MLP neurons of a small language model. Each row is named by its layer, matrix (up: input weights) and neuron, and shows model dimensions 261-388. Each number is 500 + 50 x the weight over its row's rms, rounded and kept within 0 to 999. Numbers have three digits each.
A block is one neuron, or neurons of one layer that tend to fire together. After each block is what it responds to, as a language model described it from the Wikipedia text at the highest values.

L21.up951:459501509628608490571513462523506553574466525467520444468522490465508482424477500481481500578541493552353591511467572514436498538426543427540590466487463506517630479491491586588445556446423496481556512474452434546459546394444456509496500517584491466495504459538479544405543396470529509495485465489519571496459557528477394520506532455488477514487496449521500468448537471540388540536503
Space before numbers

L10.up1023:439438437512581527452524474480453530586497452554537533470481366496488563455566548478476429531503462493464554566462530450555538509512495392523517417490418446509495456517413510470562483561515614514487465486441407459514594503503502562461496513633479512595484443541452577603536502525498532494605534454510401483492572492534475491514539538528543462489458515546430555509489520576514584414480
L10.up1364:481465477519547560471505408471444460473471636445438543464447469544543504422486550489521543543486531465545554479490489466470475509503520446450493443558567455439516487469505445496505396488577474518446487465480575478520443475476519347501496544490517474563433410495575414575554526493405482463419550433496472450551505501530523527490434455509491481503570506577533465489441523546532561452496
L10.up1876:527548532467486522513543441468493441501418530530536498467457582470468564540525520483513462578459470499579565492478455456505582524475423530559562490517573526574512444550523461526529536502492560550484455549439504451476526505439509470439504515515508529539562443527450449580555397511549513467423510495559427489379550473585399532524499563538491426458450517476575458534470573377470555475515
L10.up1952:515503441522533508477469587558544492542446570506429434417531490490563513516491476468485557511512458474480478498477491446550500624437551539528466487496443441513516533534555458494592546566381415493525509411521458559537553563438434488490536579427482490467467494520520515505490495496538503455444534543469445478449577576494590561572455435441585544544454522442420440450546499526490463529468
L10.up2157:518441520482466509504614504429439465434480623505484616539487529531540465421615541449489487493523561483506537470495526539474533459443481548518456504519509563452559485580514478638461509483566603420543532482427568495405432453395537489507489477331495518557462508499483541499511530553399437503425518584561553607552528447485579581465472482573487476478500462558495454582468472604520499578483
L10.up2291:500426431531463498557564485396486458522443560435611431530510482449396470520489540507537461511477475473471481474486553490437590473521447562458542547543519568557539457581539450432471539546467486507494521599457508497527524508466481498491547585521489529479566459499515544515541522595562519595508568536577467606518473513518528470622516487576521400471529538499497483439547538511560619482476
L10.up2390:482471393465569522440581539455525487514526429499488469573495511492496526468526554486531441467542481561465573409483483509475512442518471512448537472599516471440518526488411489564553537543496532504471511507476474519505575436498579517480580569505521520537550446491524528614561569514547524437503415395583510541473463492609393463507456555509600544518493457526495523502437557500531572512508
L10.up2428:495541475524485510560496486415554544496419549505527472478468463420517407512498518548483514542542498526541429491388602429499458521518512491525431514448463416481497465494527394433479556513500598544529499495462499441492510502483544400490544578409451467475548576540516535530572538383472492507400534456404527479461549556538498478422504534501494503536571558461434426446476582518544471473471
Mid-word foreign script

L4.up183:483517451588579578475492483518376475535443499568592506478475486449510501415557515480438544516534430532549434463566483452447504459548505444530506528427450448536527507419590525548553549378477498519500475468447554454531376537540503528543429501465420541449405450499587432487509491612489547464510503456517564478525513540498471569571376470454564559495526502524494591430581434422523596515515
L4.up574:507565499520525479472498517504481393458547439408628502413446494456526447499557523515584491524529409550466484510475534431506531510523516484574590532533473471397524517564525564510508536510518504539536497537559568470551533449531508496564482460442452510569512484621465544548458479437626547508437570523487515513485475553445541514498515519517491553514526561529542549486518472554475464484569
L4.up966:480528540564455560567484441469532456532463446476564506472562485453596453455493446426512519493517456606590515499531462432507547480574461474447512507541457420428559456565563589394381515515482455395417426518546516466560510487510396575527414414545477508611523515488502532455521536544456453463538467502425483492653464527479591441505454606477476512564508439428503568436550468549518467504521
L4.up1174:508507471523445564466456543550493567481504523563444371443569498395467411397569512424539485473548483522495570597528451513506531471504518505474489448465540438501514487528549563393482482475470474477401518485563535448438474521551448551430528590523474526545579501443503592517402428497574486459495441477467473541536559511592576449587466561497451573493490590485511511472519501488517470487556
L4.up1660:553471524597439510441470468500492537503521562569462491528589489495488497512464519481521467542612488504533534455448431484485585520480457610562541520613474498496464471511488496594563561504536504481492546434509590541474407514547495487467466503539512549532500529530407478481438477494477454516549589457503367542481511475380443462460556413577496534476455487469486525518508553392564420516555
L4.up1687:509449464492562602469572555483445511490448422473506512544481482504568512457547496433515502562413464569466443524533531479516536508523515495578444526475539533576507487554581531473449484457537492490510431565422515474458429535430451516423523508448578531564564490487512494519487506468488445468515477522383532495551479584505510557535446500411611510504519524373535492430525411564504561535520
L4.up2330:478456420538446557499529550530533597559525450487454460517576502516503533534538476548353529458484488535467506595560453492559514527421537408452419510482568571491503491498543505446465536431560496507450567541474492526471438544523572555486504523465518501467475523488508493652525517484541494521544486523474506467470491517420584458511441577515577481583424496509535493579580509465496400568501
L4.up2356:534489457504561533488485488533515503459438504414552401514594527573493491510564460430535486494473590509504453530451516491490464426568464526465401501419498460535413558470581566402486473598519480541553499575435579560412539482442508462497450518479612517566616492524471579488491573540472464508471508541464474514506492590528451447467442576448505563499602556585553558508515491511535479517521
Mid-word name fragments

L10.up171:488556546532455580575473582366535550482435434518579488479531457557485443482577488530479464475406488445557568518535400446539572497541473587422510428532520573502443490475528444551601604504575439464509567427435563506503578593593475557467484487457556540426491470493452487483510450451559458456513421555606452601512539415495525463431515475460481397500435545516426476476460425491477407455525
L10.up395:401460485440506448539483522495537434502459545505518560481494452441458524516541492537504626478452476535395510498483480451414525581512412490456527604514489461484564590515575470482426511537437518447553487476573522450434460564529512491497532590431535529512554612510360398509542477506555525564473527540519562502497428371491530470522426472545531491446577509436507450570426539476496474489449
L10.up1312:542566454522549450586501506561565445582518547492532570507450421518583544463600607540516543450477516553563525491564525437487544443502522519511483474440463411477483479511466478542462455504437512463446495482461518475579486585414548489512515559511517501444611454515486482502586487490495444495502632488400480478470498597425445529483438477433480496468412507364537472491488437517473531517485
L10.up1314:403491469412529431577477502474548556551526485539539487468595538443525477484493555547452509561503504475541496490437442464599534540462571515549459454521509585563522512466505480553567458514481434538550468540567481507488487553590547446462455503409491555456529525478442447610486510560506478531462465520428527381554532510460479419486522582479526482552539530476512456491468470474428575464451
L10.up1573:584447557469509532535626548488531556504472519471494575593444506470496494482507415413526467538464512512484495485499414487504537532559563505473516433502519531527455496403526474518506486483470458450501387479548571441523454457511591452581401609566432515466422529452526515481444534503434549495396532488473530419472391442438542517439558473483482514422461523479487409508455524492480539483485
L10.up1623:501467405466450556552401479512538542407489515540439522546520411490476538597475490557447515517549566409497570497487544519490508536360428534456488550466473433521503600493604490536460537390472543534493523536467478485615504704483478463502562529485445564472496506532481539500489396457517536451451458478576537490416562495500526573569480527483494468562456538481533449434576572423541499455452
L10.up1704:476510453412483544549401597468430520470522382503446577552505459393474452482504548572489532601492460388477555473450536417512538472523495522442542476531443502585466487495474492507445444495457557405504461451470440480490502490482443411524514570439516540521424565461500492567512358450599458499399430476537438464517448526510502547442452490472586511522453373381461481480544496501483423475496
L10.up2469:526444516576503472498497555543499515557388461521447539507493472530499538435515538510426530528456563471511461564497507457459527547545485490451546458450488487480445547527420567431457439499517535558473457514617473480493514484526426414487432504508537635474472537570522519578531349533478489493392469472581524542569555458466505489592581465409502436484499488398452467502506499440552557493409
Award-title function words

L10.up24:607565428416491520451432523432504501487482559539517531553407506549567454553493555483471465502563503404513538507520574502465529464509471523557503567527430389489543437386531544477490501530567554473603473495538495485536460563558507572569419517472504497522500547451535506483560447462465483558448526515558476466526578444436481551517492492543513504469474423430528481543512503594511524454504
L10.up243:569546609501462519572453436558514421462468446428478535489441485456533545558473531550500474575487492503492514561478570408520492434519435441528541486512490481535440507475494528394511482550508449528574408518484515503599543526482508453508639454575483475489547508473514531469514510530448535570535437505444456423570388442501432462504495540476621360444518515482452571430543527474508555500529
L10.up275:453458452447485547529513515506504507442478586474525532492552459578482550510477583498508553522540422560528574456517513475558526401478572527549514496531497518555505497475491542410521430566427488505483568568527507529528501437464523477520432673468519491549441511513445545566505547454564491537483531531497611559567515468454494532580537554543592487485505482408493490597513551468478477620487
L10.up283:517504369472475485493563453513435609456492639593503458515511537503476581545432603525453495446507468531488529488472496549491441541431485541509475424507427518439474470512487487512503500519480494494431545514503513507509551572493561496570585579444462519525518505490461497486495404509535453513485489501539522491487463543479496470433513515541453600539523513513562518542493446476459453534542
L10.up754:535546567504450480525502468552428451492510573469538524457452470521426540601488502461451428536491495554442394563546503432422552487497545528426479415556598481488608495519493597500545578452487550498506526441455424455595436498487538426565535560545483406518545512507571502488542428531405499518468557417474467409535398521521589458440522449507552533449445493474526460494451452507553485420572
L10.up1626:576540493574558621416417474619434470470444406569569528533590536518482450462442559512518563457540472511581602470519505491509458429537563543413510460519497447572448519501422561484540501409533470492562493482496510451592455450472578480542541474436478531536503448501396521514532513473419446349512555460566504538516525452480415436508451529514487504386488615486514478496461511517528422444486
L10.up1834:482568568480443415558459534508550511467581493525535550520518466459480543524519496489454461515550576443483458507485576428424517481473473462441413472480472507481557559455454543530514544513467579457542528496451471608462558447517432544510524383529566461502571438519584395486507496525528533533510466427521544430546541488447460477523480464423541463529542452492421496539435515574427488555447
L10.up1956:503476470477489500557511544469464441478552442449465604446493458486555526536564541467529518545469485413550496504461523388494439544463510485524409480524493463499594557540610522556558502493514461499355511531475524455511533523535561484496481524454443515467546508528517543434458497544465512454450469516567454397469520518551585477459513468495588487543511457476523384550427529501475477492458
Stats-table cell separators

L21.up512:533493577523510471459421571549500571481577522582518561445520505524542492554503600471609504498454503563506513574465443551561523441484538499573439566449497581483528477548481486454452581584563505515508522559443555510531501573499544551604528479569499580493590525505570549498493531500472487454490408463542490539583500504460505558401469585485564503564484545550497567424487446490438542515468
Sports and table fragments

L10.up70:560449517682444547470625547403486540478506501518532533485486503496503482489533493610518412540498594522535543539423474577587482505507508446499585621489571512498501486415453412551489541522534511449512562407512551518615429497510423487456560480468475529583579459524518490567476569404490467546445460443484484526524404529496557522529581581498529455548585523425428515468540504454600550475548
L10.up1527:473498461557487523486535485488423457579553486590568479507494497595444560527539627623466513480506493488567542490544515512538444509446483501581522494482580576506589577521465408503439452463475507501492472526422482510512507400546523475504522506473532533650532511497468467530502420524576489486467540508521562489595412509418504663507486581464506495541562559412561502540479445445458427471547
L10.up1634:494492545528540544511470598494549597557461554471509514575510545497473456523492432507514526387524522474588510428473461508542601507553448504610627463463501487527481533449450465534476533467554526479506519475540484495447516500543509570537405569526498466520470540506488594569469514551429538512511496485524443571476506511379474455443498575440467476504540522484454586428566443527512496531533
L10.up1806:491467592645469573563493611408402518469492574524531487511487498518565589435516590466478477474622540473518450493521544530490499604452454457503557496561533437468475444466414435538509548479518430538518476393509440481499536548532452457472558472560463555516498492555598520522506440528533546466434525541474443442493506494525496552424579468471459485516654488351512513449522458494531446533549
L10.up2096:591469565527488519586572475533501519460563430401540498542545454462509592545532499508477528507467465574600412448570539412453472493461475566433561499537453568555609411427445503523529479573534492469503510539545468456534430469534515491542559528502387529448549436542453556496536484559400548522482462518464505500450467572459404428456442527512458448522512515509485427430484533512576588544464
L10.up2285:491534461557483505562550504472534520461444488554545551470417517495483520522544585580520555460506486582524450525531432517498507593495431510489536595510532398519556547535411465572406486510555575432433546455469511523537504490497481511475545506566502534528477466480562459515458575450577487558520516574536523518541550502422468461395534602494396506390464440517516529379446494481499462554531
L10.up2406:474527466556434528480519511505429524497454519469469462496467444448472522494561572447555493521554494479528509473476509570540436522488455429470480466503458478520520445561446477482444461494439469465549556419519536620496469547480498611530487594503423503463508400581439478527460505362585408595494520566453522486513453502624583670435573485470471477520477493512509504432540555561507485476556
L10.up2453:430511595408445594459531471515490573528547510484504558534420489458560562480451489522547542539455520517529465477519489469634460510503518564513516471460543524514554505459536559475522406421488553496527485502507556529558417567474478525483425490496530488552568512529500541516441561499523471472432470573481535470411501553536534572487452433460508543461506552529503517485499505523490454449493
Mid-word name fragments

L21.up1594:448561571510460529538585440518519425413475495513432589566579603501573461529497507548498497513428495475494526494564509458489409468498503530512499456495518573507616523447518551528575492449576532521478420576673477517492539507517501452485495513452488574599586600506467478435464480454537438584520533463528553516459469523466526514506475479572411541497506474521499505496457513510513550513416
Prepositions before places or times

L4.up1171:527515525474556325442401526644568473490479478551428360458461498607451503408461462518441449395548477491401498488546506483472548465416458537449397564481500384532521396491495422488493525577512466529423488497520429518499411379383455456519462437496463422620506524471569509485500489471491543490502500593525573575427557526526499428496625511499510522432580436491487378528468445572550572508478
L4.up1644:575560530490444454564519431500408486495440536476536544544496473505480504490518556434458511493569414517461501602482505504497403516499444471526529506537473411560532559458418486506533525449522374491391477547415410506516449460489601535408542546555471470496519536566536483592567453527431518481506554529458516465516477502496495468538537395529565606441542537521514497435527562465487446554616
L4.up1777:444500512578509442597559519497518459569506565509510514417465474501502487446462530372444500409485453580497508535492558535603478473514453477543460415518449531595455510537501492461435502499500495488495474467449424576461528414433630554454446531537472518556509480508582512485452533580509552410528523487471559398448599510563533482479587496555587462465539384462501581517465474455486484487599
L4.up1854:470401430468504597499469505525515472469468537494454441501518505486490527519563443490578498395513502388468560493585498521550533513417492541466517521535522491525572453458458416549551523546599511452558494564506469516506457536439487501504516546403427507489530489576504511497467521491484471542500414469555519468584516529511509569425553506495494590527387555599526457504571492532540507472454
L4.up2020:521572518498481433497509505482487531528433545521544489491471485540560474491518442454480534547528462455494610465455472521514540536493423476462551538623491499577494536528509501581601483523542472506418542547524477387568496442429556440435458562530445530513550466512525465508502438586405575482674483494491463416583506465487551431525583498505569448496564520476494531536522474447501432501641
L4.up2021:409541524574526458591518494463506484438453597519509432545551524470398526529327493466494483548492515531506466508437388551537469538467575507485449510589486463471605458508580480550423527447467487648502432505501504512428392456472502517488504458475567472561399531525552554536401420521484517501485488550557572558577485487475543540474536526531511449415491377451519448540406532454502585506545
L4.up2194:582554387515415496550530406503572515428482519528496482516517448545568401432518496387513520480543466510420557562425460483487441378529458495499511517450565627492494506457348456536547541486429485560449476535616412462498474403517461582564476454560428504548492512418602541567524536417558489560541519490568534517457445466473508485564561514487574495511520400468549448511503486522519537461539
L4.up2243:551468575579474498531473569553477411493527518422579419438494445550498514480481475471495522454583429528516473518515456571517520479485615571499517494514396510508564494557572489494462562511464457513434505553556428477490423546492510542526436470556440501541472544445519452492430463464579543503500471547585553503556564507503543451492469503628596441442526422585502553486494471457476549479524
Clause-opening prepositions

L4.up893:459492448506472567469520436521498516530451472567526466496520536456431416553550477572435580577488519525533517496500550449512466449491511476445480443456512520549515497470535490347516436539510508463430477533579457402431496474554541427446521575496404477468388499543500515533545542526471433558455523542491456531514485503448519492491465580527422427447540410550509454404521533521390519472503
L4.up1136:485480455446577487623564432586536573495580565558497482530522484464454529506449515521527432595590432436449455558537509548513513477478379600545487458417489566477519472541449551531478490448504529619457494452490517541470545444433575592579556443498565452485588460631549539490511444448477446541560524519449513491441400492562534500499605539421487447548549472479455552479413532495555535540447
L4.up1146:464544528506393507469468358463479548483503559510498541430515523515466520543457491495465477535516453536493510452512541448450567511360473536543538501524561550486533545575507547575484571535527495551484545497410493544478565477473505549575544526503396495468560481384449492497538480488443570475440502446549446524444420514509504427473547488507449540527554451442555511505551428596536482511550
L4.up1415:434499509560498473466457437543534519516520566490486484483558515480485417415532460556595481540469477580440590480554468549517435628546447470497389525477605472476517516531617509586471470572480487542590474507460551473507566487500575472508553495408501510427514527571495476498469483526472546540575451578657454534515471465562464489574547421470479496440521419536478470489514492584513506403518
L4.up1570:540541407493459600456548437582422565540431457441548521368570532462508562438464600564486399485478397456497555479499485475502480425497535548560669436485573512547502537490519578461519518413582441452503451485554487551475543397520459495588461506501468426499520483432497608525498462452481447568555549515422488567472597498365522454535512557442475552507507469506466531462508514461461426516512
L4.up1827:552432448476561535535529619494595410517459457527587512488405451540457481463425563461447473493544518457473524558499435431443499511498513536493410466475446604479561465472501575426426434611547458485446521496510459497530525533540604467443395449494451520526399560597456470461464515456525505560528435546468499510505552475456613480487477479523468464552467517506462490564543416436525474475545
L4.up1930:416454506554636533499503523534500479521480482440511509514515500430473420550488487491532506529481439517481552537495489554501550512420435473473504486478495453588540490578534530532392456463588530495607524514566558495509476573549609565507423511523533572517407550521556467493547458493548576531455529483553471519538425458453487456485500486451408474450499485495460525485483533396562572445552
L4.up2138:524501494527403577379541473498515465521462539546489506499478523457524581488530478492544471437501517515521534507479526585564610450414435403509445531493557529458488544549528512573420579435561420532445511493524572518482540474582425538583418476486464574541533473508472504467462490536490428512413529466557522544511483483442528510523493415553448465513514516500548545547446438528423473480521
Final word of proper titles

L21.up1603:500518522507475521563551478549502626462538535525498479542585458464497505452533583507443452507466560462429495474526547390435533466429369452539544488515456503480515510507445516441496521427574546480534549462512485567550497499509570491521554478502544411467590501491563511406561425592467511517491589586462450436447448565530550456493440489585469524487554539487503541488462506437507575530526
Fragments inside proper names

L4.up987:485536428487447496486471542501508540498540499450595531600469517461402475479471534547467500488415453507511493546535437577592518412497470537553498531532464489558506539434418554547436486601423403601490518502457488531481508589557565450457494401509472512542459497459517584513526455540485552514476386581523493461518523493528504473563582510603536543507562514519480547477487428520614437544424
L4.up1019:552474486521535537467548448566408420484446534475496606483611519556459555548478508558448558590438490430396534477423531476514470545477465563575474422598583450464443460408415504500466469555562421515395460408458500553475406446432528451469512449534484442519529481457448494506518481458501459394458438510501548495442354471579494429543431472594564607489522468603483492509473549482567500537580
L4.up1031:542501515566535452561539483487479584477439592457424431456589505482439524565490467444501515528492409539474529526502415475565507535520425545460368452547411505535467471507421540513488550538413389479437447490469573568421454573461492478495375572542461509475538485541564501540594448466499528503526443488498457493433498498548509499467439474573483643473487527550431523574487632572535549526492
L4.up1050:512486516585546465504508522397501550517547517554447432523519505583476480486405441461488503545442403530502502563472452558548468570555453451454451519568487618481447470472533518516476549458480397525442554436521500498469537469492526530610536525429495440524480556523567445485490513502501482526502598591467450480465488554584604446446521477545475524462519453555454610446539546490644474477497
L4.up1070:437433577485508476584467550540574516425481442552430484606412477394481448459420432535529585434544448524503518396355513551486562578511496426515444465522515580593393465469507363517537527480561485516568461497489535551562536461584577539439551596542498506534510497418534476506501508501561428433532531445474532485521438573493464452512390452562504546526540518504505558564444595522585567515525
L4.up1456:480459466529504597521566405529444512550408502569491460572522519511500491528589512562553581531533349520429503431420488411514443467578462585551534519523520477434483471532457405553455584480503420552452415506596419526514421443507464490468452501381500427485488514502548443550574495608457593516559469527485497503452451466512591470545543386529571583518514447485517422510512509505515598483435
L4.up1498:541563400467493473540435432544536481463453491486500526404536463544602536463458586473530586498458404556484475514543436477523421556421516533485545496495457482563527613598385425532448387571527453474513647425423459532475463538590530537474460454582529541501554423502568482546506544554501582560463461485448458474444511442530581523383465491512545482596445457439489557517468504485513488573582
L4.up1742:492449472467561525526507531378501541437514521521459569508531437577484538464597565533565504535592508539486481489566606542580476509467485421564439429512466532428528477540452489566442508531496550571470490490426483552464473542524560482509489503436452453443463506432532518528584508537418387530483463584562439459462420511502518472546503471470563553515478364499466650419492462557541437517458
Separators after stat numbers

L10.up21:607559502492478465440450461430542514471534479494454474514460452474490476470580519469527473548517405462505495532523395541470457442446452523580513513499427531480520527538521474481470519469403469436571596441476383506453570537522519531527483514534540488573576465529507347464502598513438566512574444488436502538419494539440533542524477562507589486503411546502571483435485512473531513428536
L10.up775:488549417495419525472489414497511459454445477455516503539491517526468469459475432426459536453397504464567462584452503506383470454520456423490529552436570601579539543479548498545537550541561502518555439523492442544436465588493516475510483530480480549478508508463530495490592456470418546489532460518554453472471563458481507566488449502501502445456496509489398486517489450523501467492553
L10.up1252:551440467504514472489413431468532554448467559493623536546504426583594497489534466386448556540508495500537475471592478471536517583576489520467522502451466543526572471510480530520570559606525536518575491482461534442494533486469440487451544520500527494436511568465491457547485478453514529457524523541528485559493547489492534427483557612542554509465523512438440510419518481535586541529425
L10.up1468:555556499455470507615528427494432535489530503401514465475477420460590465499478438457471443469592494466453508500483499518548522543383427512522474543506525447560541461496502533567486472460580514504526596547499540501534423437401605464520452506543456496550403451437474452516454458543457515495583570442456551445534523526537533527449410540446449561470472508520477452493525489487553569436474
L10.up1541:543501463613599446406466463475425545477446553456529441416475433481553521500557463442462529458498545547473590554529452538525513542524435461496429547461503579497461481537523454515513440531580493504464585501530522530580487406448459564499476482444550493526522504477567491621459447430478542482554577479469537456403500584421541482526495500527446374591525519516453509513498524475547526488499
L10.up1709:536401517455465538476539485447486482494494476545436510458484376514536533536511473427493525529556523471509536540544517558479431565414490513445455427511563620521479541484503429523555632417472560477539493421454498427502522453511487391483513527544527601528464426441502517419559524524534573489505464425575550481526432545523410551598482513470450455483486477507468446493482571528523594498484
L10.up2200:459468519481505409476555485455467533505476541528527437509491481560514448560414483498538459540475526513482492508476442510474393533471511434555480534542467561466556534453571532498522531508492415547530515477467422522517499455497519474479528506476511599492481557569460552533509467495573511540447514462528436507493480510592508544516468475484563488491553482493465538500558545507507502411463
L10.up2300:491466507556567493522544469521529473501429511448444473516537492515521498448536506506538498575550473416469450488506478516520488463385538455520464508460545559477531559550475412556479434500485498521535503491527378488615455448358398541497576516537584547533551454473471497561574455481492574544537433518605545565535431593376467565529456598520501462481479443504426544476499549561591456458494
Clause-initial "in"